MLP neurons of a small language model. Each row is named by its layer, matrix (down: output weights) and neuron, and shows model dimensions 16-111. Each number is 128 + 32 x the weight over its row's rms, rounded and kept within 0 to 255. Numbers have three digits each.
A block is one neuron, or neurons of one layer that tend to fire together. After each block is what it responds to, as a language model described it from the Wikipedia text at the highest values.

L3.down627:086123114148086138172132174129075165136113121129078074088140142127075130130121046147093115169119118137132123116171176070175104156161143157117139114166132137105090094169114111127155159098136148153138102166118199190191170096089136074151132107178121066068120152106140108150139104098147077155
Description: Clause-linking connectives

L10.down391:141158137199059101151128117071133073152114127107172079155163115177159098059154190149193091129113132177111163111135069113194161149103176099101168112140140152117112091136116164152088135116147113171128105126149099119124113162122082087129180124092115116115113076135131173108158130154080162128
L10.down455:096122151155131117122184130167083124120167113147166157152130138157130125077104149138108094146084163142142183139088099073151127099149135105107094103122122088165156137146128146180110095166075168113145147093084098140096179144087050069142095136174097101066117101107122168117122189163143187122
L10.down460:059117181126117113142120123114088081096171094096076155079170151121156153167184093156163090098108116152084130110109118096136140150159107151072099124154122128105111181187137134149097134115140175096094132168173163114077189084136125120116150130113138175089087129180167148142112152112152091119
L10.down549:154110112151081142123144135102179133134156151142073162141107113117107114115174109124216077097116099120105166156091106165131203134101128112120170157115114168159073108073090157129144187136117080118174130084104144105052103083084094073132103159135089115092165139080099133132126127129177178141
L10.down567:123071155099112174127096196102147160140123165125169181160079121088094136130149080158120078095121157140145124153141105090124156126125081176146160126099184136128184186147172109101093069099164130144134112069154151130103203176106191125148126112168116130126116084169137163157086101131131095148
L10.down584:127162181092051135148171082156192116139094133089137152160117125147197138128070171108138118175117074161132152133120176116158192123148101170131119124085130141104120114115137157118103122146136108029120176172176105105101120116105098125133147171133131176136172040137192153197141133077131154069
L10.down624:076115145124145147104075116115149118096170086075142134183137063144104092161128177077113176178171084084063135093089123161152128139158181090120134125139139131127119138183140093155102103119158100075120146117110147111099135136127087143178204091085075176095141182159140112099085159113117164152
L10.down735:123124136124135094134137142161137125141118127113134174121116100134142117087101156114128115085120077124116149190096166122143148071128094106113077120174162095139110116188121127092138110125117132176111069142138130124139119148135092133128107129091068077126215117094094132182139066159164124060
Description: Surname onset tokens

L12.down59:197158102124099093109065130083144088159094167178169157125176190125163117129121110156119134098117142124122144140109125158108118187073075181116114084113158146178154085126143112120098217084113117227102118101155120125141134107152087104148143141156147151111088103099155094121099122093164107124
L12.down66:139171145179111173123089107106092123139144157147154167140142073135175154081163157144130113194105128128083199070129125153082174176178089137132141070082135151118112137103126106160123154116108101133102072126128099095132152139146162129096104147131140148107153074075100078131080173179109156140
L12.down264:148147110146073156121087122167143105118101149186086082075112092095160118106111126146115091131133100142210174160183171084148101185116074184108131161116111151116140135102126102189161075137125066156131142160084091089164158147105153140174178135136072113092118077159126102135183144123130168146
L12.down321:114135080142154136154122022161138161085146081105147071091132112115168125133125135173140101036097139129129150055118088155123161115080070165125064185153160142105153184156144130094105114133111127126067122123126118172077093089080186133116143124154169146111077120132149071145117155107115135146
L12.down436:155121064136058107133123149149140084170125097122113182100170114164148066164138180095147072060172113110157075144108080115155196107143148093153109111098110140133113136116079101101146134126101098112132113132144115143191102138115108109095078182112086099176155148131128126156128151126158165127
L12.down448:100118090137067108150149090123114136125154099092154079152166117164082154122144140139137135093177132158081151088191166133106101112100125064159171099132076126097106179117049096142126114172161116152174091068155149185088189138146096147104133188145108094129138146089123146125097108126160139110
L12.down538:164078090118056146149144071093215178107126095121113158105076136117108100158129152199122142133155138127124104111097165149152127171151133124103083167127097113181129143116141126164125119100147115192108126097200108161092124180119141101125158151116129118084095111110043177069099147131119140168
L12.down685:078190070119114133122102113129139192152138134123188089121119099122111052166153106167168111125089219093110109080143129135124091141109162091169080133191187092102106092108150158119098142180166104135134074081161141147121096141171114138147084131098137080088072132117158061145106156181139178115
Description: Word-opening prefix tokens

L12.down6:114148150099169172090118072135167077183134122143089146157160148126101128158216141095105131146152132125142119163156151125160119155071179146104173122176110159126134120065102120118141098135097161150135128133135066102117160102116095161126128114164144138135205174106101151113194053098147086143
L12.down26:172116104053133111159097066117166157078126135077109103125119160111129153159132203203122125182224103156153152173106125090103088115118112205165133083173107113162136095145150129135099201113130094108157151142157171121146084234122152120127130136114141171170121142096146104143104088113127114096
L12.down30:140169166124140145130191114099110089146079136122144108154152093121122091159160116174146123118164084191129119124122141060106116178110104153090128192136103079100145073126146178113147121114141093195114183109086126110154157089091118159140206125176095157106164133108115089153138115115120178169
L12.down213:071144112119095130141112122133136145079161150128113137083102119089162158129139104111129091127174105165183097103143131114062170127139108102144169169164105135140123072132099043167064160158127199112146177089156166141120120159126154095093132138138102139128190107089161109140132158120148168130
L12.down307:150139141098121077181159086123154129116149126142116166126145117095199103116129120187122141136171157163125111117142111110159108130198141102127177069132130067167136147148100121147131129089105110087111134110092042082164083170110146139171183134160152083148135145117128161080154090069121127132
L12.down502:119152116087194086160162101090156119122144121126166148095136123154176127100186161125092101060146145147144085161121120109140130111093082135113190143105156080091138082095114151058088175172102111139141162159140167125131168098120122110112192101160106139124121166035127131148092106104114133100
L12.down585:096147134166143130149142167106134129105087130074114100133130130121079098109086139175070099127209135118075122125155153125115150211141109105153113143122128184111100158144107125105112108090096082105105121143099109125113136118132094133173139128135133156161128150053124110152059146141171160095
L12.down629:163119188114114150108143142102158092076160119136135152155071170151151137079136165164121044145146115122126155125189178120193129130088131121120098072106137066051163065090094132139107139152146137133075123096099168134069149128078121163105139142125188144129101121096116166159158080096056117221
Description: Sentence-final period

L10.down100:148142139131095127084191090141122135095127153053156130085169158175139132064161131102119056132158172157148132084166126116147033140140159063188155169081140119157103154089143167132136158124105104151154131108156148090135114122111120154111149105118148078127078128112138125115138157132151137124
L10.down119:112127113116103154168116212122143107110136116095112154071164135126083151125115099156161125101143086196114109139155121158156126189093146158134166141126105107115121102145174176100155139142110100209121143155146107083123123115115110125105015144102183134077132081139140162179061135080107081159
L10.down140:133132117127163101152125121161154177096096139104169150124159086104163123122168156110119069119119098119071109158115138147153130116079122111058156177143107151173128156101204165133139161121164076160129152120101089151111101104122137119113133120082128121132146136111160101170166112182177100156
L10.down288:114141107108042132165161186134177133102146145112165136130098126087129215154082148131104121116097204080090149110116123131129090097137159167080152146143151133132136091088133114141105183141066078096173126168204139076109087063146127145152159118106214188131143160106133135079086094119088046145
L10.down353:119077073146156154126135161129137169092132161125157099138102077115133079190095130191115156129135083125145155145103109134169098145078129165091143114109139168048130139138146150104111056124142144171117119138098071141070127136125115154141170161175126091147158138092121108138151162133116166113
L10.down626:171098065148114144076127132141177120084084112083104104098134099124172159154119170140085152127136085118141103119100139167086066134161109134080131144115105167124146093122146092091130209119146087131173157083109146122146110101129098090136098132158105127103122109129170084221084063126158144133
L10.down664:128045164155132174138100088123070136132165159138099122103176128147156166150126090094147163102134136145155162130176127125114121076162102164094095115105073161187177048138157115028132072197136133123106140140110146107161120078143144187158153142121137134165117064094142134167095114117107064128
L10.down674:079108152142184145190198071113140161154129062109114084150135136123099140134185131115065170094188040178132052148129144058147184128131143094102091121120174155152130056155193117099145144106128083171115128069149161142158142124156103136104187083116144079126127177172168102093136176115145114125
Description: Split-word first fragments

L10.down148:107090087086150211145102101145147083063147057126120117115093102072076166092105098164183104044190115110168150151124183152183139101178132095124126095127148134116127111099153135133120115136100164128154094086197115101129113111087146141111110121151128104153169150207103101155139076138061158138
L10.down165:150143159124148102100097116096086098142106183170074145115133127145034165143124147141116103132144091112138130120156104141118166098131133077111112167106161139078129030088130084162097176123170129111127182157159137138151154116145113160174098133129146140044123150139152110052126164121121131162
L10.down313:080138130151069169127112114117117113102133097127159166117192168172131127129119115066142118161132103076129163086124111115161153169094169133180080140155112140151079139129101146083136126101178098158117088112127160191125073114143093156155102129112161105142157160113103072142213114113096082077
L10.down445:098084165139138101152158134124128163136137123127147101132169109164131084157149118123153120120121125182116155143163166206097149137155160137126180124148114109114146132164150135124133167109163180170110122069112137129125162206065136093093061154086110147140105151096060099146146119109081104158
L10.down474:127120167171122150145098084105070175120157100183157163153093148152132111121138130138095142117111143121121104156105125188106128084218142101103138102093156171126121159126122122099146134085163146134128106077174159093133109153136158075086149135123134142112189139086179099086142113064104103149
L10.down638:115141117141132168183157092136114157111129147109138150177104158125171137179201162153148119100146157131141136080083088115124128038119142088116121088121070127084055147131189113174121090160101084147132078150124132156186059083166132125112111116100145120109163122104135115140099080162106144118
L10.down707:115098122142111139120118140123104081161134118142136108099161127100152057100132069166168152121198119101142103150125066191135117109097109149129117142099143105123102115116107161142169119058171122049169198117124131121163102163096084119124122107215081193115067167118123143151123115137083150167
L10.down763:155122137122120151156176158132137146102120079194081130107126118127076119095135107124134111173161141146161131014154155115142040136193092116099117123124147129068112127100123136096180174116107147158101086107159155163143135111129152154131191191175098095112079144105169074103107154111101115113
Description: Predicate start after subject

L3.down252:132114105113094089135155122208103154125114173099099150175134195120102118184100142160129144077105089124148182089208140078118138137136070124093077153110111189143117159133099090100122105100148093144134130103183095118130115143152169079186139167152140054127146132079137174142090163141092106116
Description: Split word-initial letters

L3.down671:080049168124118135103064114067123139070115118127121168158189112195105154149138152112122124102122105140152133115153129092214174120138108044162158137149106131129091220149104151147124197145151164165141192120061109028104148164067111063130095170157154116148147131081134136132108157117149144129
Description: Quotes, apostrophes, word fragments

L10.down6:084137155113166153107133124144180133210150146120078166117111096087180118171068108162116089141161117108145186133092082147146139088150132154138205145095155093105135073091095125154116136145129123134125136177066063150124086141127053139116170109137049148134139131110130086162072164095132137045
L10.down36:094127156103103102129113117067102047159149167132147153132153085147139169107156147190088115118209105153175096131090106108109143130171162066087111169142169149178171126133104104117086163208189160144144175110067185129194148124104100161079074108180101151096150110135103133153093076054084139069
L10.down213:103157114164143046153105087140086128169116099169100188192136130102116134066117141159130147109167163136103125110090117088168140122125131163130127122164097123164128127127203010146117162106129058167128141089141187145190180123074092132124134100107125164098108069115126135127134128139143104124
L10.down354:159028166166105145112132102062079128147135111118181086125109163127103159061119114122124144099143150124146124144134181129076168122135181113119139138134093122104123121134167134078141116067200138156146112091146146146141144139156150104136170172085168128130088138121136120160158094104160113103
L10.down639:081117135106156162082109148115139125171153139152141123111241145122090112127144130076149144109134117114086126182125115141086168148196126098143160116113083137108118102157143094147094193075169129144150139123089156117209146124165178162112090114096123147189093104174191155129162107048110149123
L10.down665:149136184146138097119116147093051141137151095101135076134192139151122147131155127151111120100212104085127147160153099083150129177105130085155141074159113095130151145180190159110143109153152111149158210109136178138163150150090148189104165116171103085116127072094175130135129161149150090114
L10.down706:150123053111086146101075128123149128180111133164102198102141148111119105199191078145133128062147143128092154118157147160095118180131175129082119189150101042151169090159112126126142161113110100179175124162103119134085095115130147139136165161100055145176139103100129151124126134071121111080
L10.down762:145100062170118161124121192160073131130145174191117103127132076116168131059168154120172094134210060107162107174085092126090141128123106095120153139113141111185111189133081123071109092087181116155127143112205109150185247156116096136107152064103130073153127126158088175114158118059062183138
Description: Clause-linking function words

L12.down144:116115132179077152105104094112083103099065133114078114163168091132096179159155124087176152164161102154124075127088080110131150150107106152125129123135160101107141168142153116100153084127111066121130126090128161189096158182107129162103093137096125160157174163224120129155165121075143129097
L12.down274:100060089103130104164099148148071139144079133115137132131085110114124111098126103162154128145155094107101104147137124170103155184087115148062125114171083126112188068131157103119101164131083131128061167118140125149130144116128111075153121130156131187134093147138118156108113172145206142055
L12.down441:149149094121170144110068157129059059092122110117095094121138147141112125117132122115119138160255102086180133113121064118113133104107125171116093152139134166097150120139157163130153083149113125149132117152122148145131149138099112074101139173109195166118130102212093163139134132148137125104
L12.down460:156095064177107154149102136131125132111172166175119158202104093124117112103156128157095100123245062104102124106142112055163141164164151133102185097175122136148123171058146088114131117116163098136125114064187056127100155083122118110145126088172189104082123125113082140124165163068155159108
L12.down554:118068110117104153121144158055074129209167147144178098170188096108072118062119112096133130121140101110182152182131120133135128179147152150088124141115109131141150098159152147108210150055101109156136101064167055139179190135130076104153194135137158117156046118104118132118188142172147152176
L12.down565:146175153144075072108098149183157107140132121133070132145111113083159094129132145168124105109190194128118105160148122090129179114124142157110129140074153169138145102157133136111123121145083110127094106187204090128113143083102145147165117162126106163151076086153124116161132098069107165128
L12.down616:163106117085172120150021099121087080082081112123121117160140149153104128136168170163118100164132106113189152065129141136125153160166193128144114134137208137141111082102129146179095130137161111085132156063144125136093141124104138125180099126138088142114193086128111091108140126182157088108
L12.down726:130165102187132121106090130093097102133145127127122110155143123106121137107114144168113131118126146216087135075140087097117170162127186072144144074065138134081137128104107209140118084217113127079189128167142137112169148082152122115140118125100098130135158139119094125148100184086074154087
Description: Clause-opening connectives

L3.down551:162156128170083096151138140120140135117111158154108159144131091097118067141138083180198115176115168131158152114087123167124146106097137130153121088104152118150171110120165112096109090138139225140150114135123125144080148115130164129140070106162133133089121114183157125068153180112109121091
Description: Dec- prefix; role "as"

L10.down118:152143119139114205133191139147195120132138131135060178157125132117123115135122160113098110103151078150113117183120148076218155082129095105079134115103110143191117095110088130113125120164117101124054064083119129108100089140116075217183096121104109167197125123155115112095143160143131083086
L10.down249:170129129107065125100162135166107129156114126184169121171084136069096130138158132138121118141200106157115137114111151140156105062153102104128127171152125172118067065125181126077082183120194070119091132165105090151140187132035147104122081130159148089113149133092131102161159103093126132128
L10.down429:165156093068107119215146147113078123189116105118129187104118094183181091159108124169141135125106110114052153136172124120144093118170082112075131156106131135127148121120165147109177172121088199138113111131094199097090127142052115129121148131066144084124080190129124113146147135133077151139
L10.down430:096142153147088126137081133136153137168125108111056122166078067070135120154124128113109107123075107141129086135101132081121131098157111097121165169149168147165102172119066175043078144129092077115109067109088161174165174136151121119099156156106158094148080141131192136129128162199133107046
L10.down461:135065110123119175106136161132138135144119139137081141168166150121078127164193103089234136124127078078171122170107106152141140127100120151119161125181153181119124129098111089111101113107121192174193136073142091128149196114104090130163062107161138143143132168089190109128165102088154104071
L10.down595:153151210105103149136047091078111128145122106131152144122108117117190147184113097124107176190126136127098127217116088045129127099128079123110153126095065140162117121190135108121108123122094104111073152136110142097181114128188070175099082150137168152162157188163119119144129124134166093110
L10.down621:140130062098125114109171115173117133127100156116104135174182160107078089076135139153130119170072148125105141102113083134082111126211206159132066158200116105116145131112135140133120193126061120175098106111135144129110130130120141089119154136110144184143201132162123078146119166150167131067
L10.down654:123163104112105165139178101158124151125104153173169130140157097076134175165174123070189084120037111036088134143093193098084145096116128073104139129141173132134208164154097099116127065084140155152150121148137148116138149141085098104146084061124123147087161072159130135116115143106131148182
Description: Word-initial "st" fragment

L3.down459:147122111060123159092146138095101111115188111123110118131160101106106121120134104203102082084124190127118069153101159202144133132159095167125146148158144128101201159087123139147135156125113180133122126086136086113164125110084143149094096102125099102148208126171098067126126073176137192093
Description: Mid-word fragment pieces

L3.down110:140095099144170143167184132100184123102131086117119130154120145161149146158125159150059047112153079113095113194147130087121086125129102113135113151141109152148144160127074231121096158053095079160133129127153109185135074163116178133084147139135136133176067165088132136144089125081112148108
Description: Sentence-final periods

L10.down9:091108119080176158131142118120142102111116109111078173109169073073128141133119112139134086116185128118122125169168150104179145144104112121182143100085127153114182123152101108157100164078177107111080138103126136239162105145077181143136248192141148055166139173073128103111147087173136154190
L10.down44:141094103177162091085132132163128081087100173116102123109145094111233159080166185142106099121159168137093084163224103086112097149133176088138161066120153154075119152120127143099141097093137165150077151100138095121094131160077130167109148139124129155205162132118094137096196107081076174133
L10.down275:129129145163157082124173136134102164176097126188081168157143066113156116147149115185071078126171117112071112137143119082115137094148125080143167102068119151177105127143107097075153165175159098071116101131093096128102120134139186149124196078185118120089149119214136122078122145061160077066
L10.down298:119095134154162066044143127146155148143112142120072116107099094111181184096157140198134092127165134100097151097123182188169098106100147109136131131109159092129070151083135146119119143061104106177138106088151112102094168109088173174136124083108148109150058109162143095126122140126138207112
L10.down440:112083077083202157123126093117101119129102142162144176121141096158123105124132127159128094161255081147097112160098154102157152167087108118160124122114192091103150118104129107101107156087098109113103095115141155218140131114141133177139170160110093141138119132136129091146131115140153154149
L10.down496:114130101107102134115104104162192155105147183115126138089163078140154161152094137171090063101160156087144157143134107074103156144100108128132113152097152171149159138062067124110098147112142048171097154154091098138113078100093117159169198193154125085105109179057161095143121055157146160160
L10.down505:142121117097118195154111095118091186108132156164184126156161155168134133127150132141076162131165113118155132090167116122085136156099121110148123132141130109132137107095121188164154177085119097173090147138127129154183106125102083107151095103120091058099103155186102177098091046142104069118
L10.down515:138121096085152102158140093174169099142096171095056150087194133116143118127135176149152134102156113103184061172147101113121092174073148118138115116100154099112136151141126075188143094132173182140075160120110090165216137172099164112122113104095129147084138110141083148119143107152115097104
Description: Sentence-ending punctuation

L3.down181:080108110099121099081112150132198134106083192109173105206125137109110143130141156117114084068146084129153146140159155144083125135100064079198135152141174161099130119184088093199136140096138148174128117161132122188122145103168031140124105137147121125143171137095158142119094139115098137126
Description: Word-final subword completions

L12.down113:116081078149087182134073139142127137105165094182170145147148207117149088115155082076123074136171142150160167110099154142178127162106072179172153135124135162144188112145092133158164098167117144100122146137127096184147096166129125125093155074139128110053149090130107159117138135162093116118
L12.down138:139143134130119139076115126165135127110132143140125225127134064124140113095112070154121090101151122106090117174157120054090134112150135199135083115192159118170154154118088085147181098104140163138123124091093137109134211054099114195111107124179107159143165143118153150130165119070104134105
L12.down260:115119184124143110165124141084100101125158062156197100121121135194131158131136060076113092082117186182167127188113165174126119053125160171108182163102117095153131112155153144134179098093105065072120128117075152085119083145169143085146124116170139122147115111122137177138113120105158113123
L12.down352:124098131149120105086129103080148171145131133111116127148089145167099100100101146141176200127064127088132191100118169094157114128097051094130192137117210136133073174176165147102141153117108110082112094099140112086195119085093104111121099066130118159148145163125133156114130130091140105142
L12.down618:140129127087148144130133032162145078161106197085179146194133121120154122137100147119130139150149111108086166206132075130159132167126107171146102120145118165036089121096130112133136137114135143164110207154155143125182105104161131157104157090138103107133160132115172116084088133086056069107
L12.down634:130099125105093148086093100068185155112077096121159126171140111150138119125188132131125068164154101158073148118164126135092027148097058169089126120190149122140113128143115113100143119145150099139100079093146154131102160147077104095180111056123090140105182124164105156086106122128141108137
L12.down743:078132093127118096143142115130114165187081169157122108150180106140107154130075109169135119146136071153117164081126150124182115164091097112126115158057150087143171169095101115138149105130096130131148144123126131163182143164116119132101092084119049122120141131140156137054168136091177121146
L12.down744:116172127163173129117130101133114123117162145119141058132082150134129061129176079110095085120170165112117143128105090144138075157143182132137184190136098156162134156098123135167125176145123158119084111153134145146115108104188164166167194148118103147133088114096147149126097169134157063063
Description: Split word-initial letters

L12.down237:142083134089117158133062095114023199148193089079139109069146103184100117128126110127099102097203217085130107169177124142154117106127122081117149135075111169166188132125161085196147172128124131170078125129084146105130107134124103153123116087130064110106143175067156102121098160120184170137
L12.down289:158149193124095182146125131073064128070157087038085161131115109145160081159127113162158179180165135115166119099149099114081150091144146101159118127159129143089151119174124134083028147139120146088142098166142129109209161100101154126178143142183131115113125122116177123082109164134087074125
L12.down328:181145200169153106145081131074086045139092142133148153110133123128111150232161094175163163072108073183153079085154154147168109118106089106127089091158110230137137118116164138118127147137129100137183128163153031085123172139115125067169112133136109128121166098080106157095110139095124087133
L12.down361:212103176116105129149117113180101168047169100101122137061119148086079104112064132113124130144151125076146052135139134118168142152138135091122073161158129116125114110126132087059079135172151117113134131123101114159173093133105076131089113103126123143093089122103130148146143159138118158151
L12.down363:099181142126108094112135146162096174159114091122129141078118170143106119118154149145123101129170123161093128131152145104097089186148106094098090135177120134105083112107119123160025156129102176130144133101144110169065194079119049135108156140148121130190157142138178116078124146116185122145
L12.down478:114193195105104108147146115108123106127166114108143162103157198159067126124160166125092115108103133172161142110162102056150121132134074131135126122176103060106152056108144128174111155139140139116167075104113149132125177094110138143175131186181142117182139107104128168129140137154140096125
L12.down517:085146158168139109125133179129138129109123137131163143121129135093143152117165128156141146068174111138163138115108105070105160160116108163079064109117140146088150127152134140162136125132121109071113133151113088169166179092197110116155127171191186042125141144138106126155113122145126164065
L12.down659:085111149196147146148093133074127147088135078125109106129153149181113120112112141099125125126109221112122080132078181152185148161181176146154115110120186182149108132086097145061131134139122067104118090142141155088064092074133164172144112106167141106086122160103122129118101082201095108118
Description: Biographical linking verbs

L12.down54:156121134110163139144130133085113121113168134123167073158187148091122126121148139124166111123139138136161076067143082123035139128138070104124206168145113177214102100108122137124120134185103126126200090165124168189167099142141132109160138083130109137114103149105172116195124124139181146093
L12.down196:171127172170155045151127106095149123183146125131156119184119111123116096133176149079187092122088101113088161109104105109102144146174136117128127199082124144187147164065096109111120159156133102133165093108113095083113122130120113110217171069139080129101187132120114136095092126064155201156
L12.down245:110195029088113111194131128117147139116166148137188094067195136106108148115186130150171101171129121183123193171123124147157153165168199111133106115184122136075167131126150108103191143111138109136130149179131127165158125126187053127106099090156114193085125087133099126076141128102124129138
L12.down279:090164118224130160148140125164151153067143105087163155088143127112126172141100167145081133091255134139084094161077139084097169166141079092147091170099143144145146108089118066135176127151174083140122095125111112149137104131146117126142111115081127105169130114128149161182131183137112168116
L12.down330:131126144109119159093147078153190129128177102106105108129147128126156151118073193106197113151128101158125099113100112151152130158119121129106093146157168109140152068136192151112091155125164074106074139130135082153152158148124140088144128071167136134114176109105166123122154103103086170133
L12.down543:125153113173137121140174124131169162188132082106112154185143146069098098170167116161112163115139146092122146181161076147138130147126164089113139094168170172140079148188136119086099107179124121157135085124138187125179118123082093155145144099173074102129169109116120031071186122142116148102
L12.down643:140154183147114179140117140128161145111124140148187110180159120192070069142141131104159115125141095159125070117173093088061145151164163070143181160160164162103141108141133184145141143133162126075179100093104088088157134138105152095160162116130141073115105109154133095103119137135090109136
L12.down691:160083161144099104143126088149172130177123161181149104136125124091151097127150074154108147092193106093143141173098140097120076167024132130147106068150107110161105128109063161150131170169132175138150077138111176134149110124197092190147166142143138167169140121080086117155117142119168171095
Description: Surname-ending word pieces

L12.down17:142065143144152146108064081126126139151090105098122079113086134103117140137140075094152175075119087120104179062153152165138146093117113135121107118073102087097133102105157127107108139148131100095158186134200148130089067156135127143144121141080153126120151146114148092118106160113127152121
L12.down43:095164167069161025120160174122084159080122133117153123162111075149131112146123203181129137112088175155123122207127148124124107155146137082075199122167139142115137096136156083218160133091091128107106142152132087151116150105143140117150087084094080158129142112162135084114166142152152152110
L12.down75:128109133142125086149148149116153119121074107136113138083097209121176137117143183199114144138088128094157107064079102149105163196057125194163125099156147123127163069169099089080131107174098111138140117136099167136133161078125183134065158172105183109125141155176138111145147127126121152131
L12.down308:150111108136119148162100170133146105138140074135169120130129147114115132074127128176129101125102099100208180117112148132143182141113125144102116140182072171102134128145097177150110161128162181153113058086123117066081184189099127106116165075103072130160095168096162115163167105140073091094
L12.down388:171079160176112105129110122117172120125135116153158150104159099137101157150149161112092128101158095183108080108139084117143155145100106074083137105113119099089145122158110100141225122121157189081129099130133173059119092114168054145130158130138106125137115162170200145158141069148130131132
L12.down632:138151100139103179154073124089089130138097174122122128151150119086166130122200117142154089145148107147125130139100122143100132151186141169086108101140161173092131073154104068140172143143109131140097160217152087132157049153100131100142166123127123167119091147120074112176133041150168125087
L12.down666:120166127123118084160134155149168113125077139136179114129128156155099085149158105143149098112116143075167131193113137148116086103093106116103149090127091116077120067184098158076134131178111146121135099124111137054124071048139149125143159162115092102170144075112143112116173118139152113129
L12.down668:150140073131093151161189095155152147159111143072161111074083107071138118071090116118127151182124113098142048131205139120103150134037140081087145129157173099124127096101126109136141106142166133148167191103122156201125159082115121122117169046109150142123143189242150150115141149181101123157
Description: Mid-word fragments of split words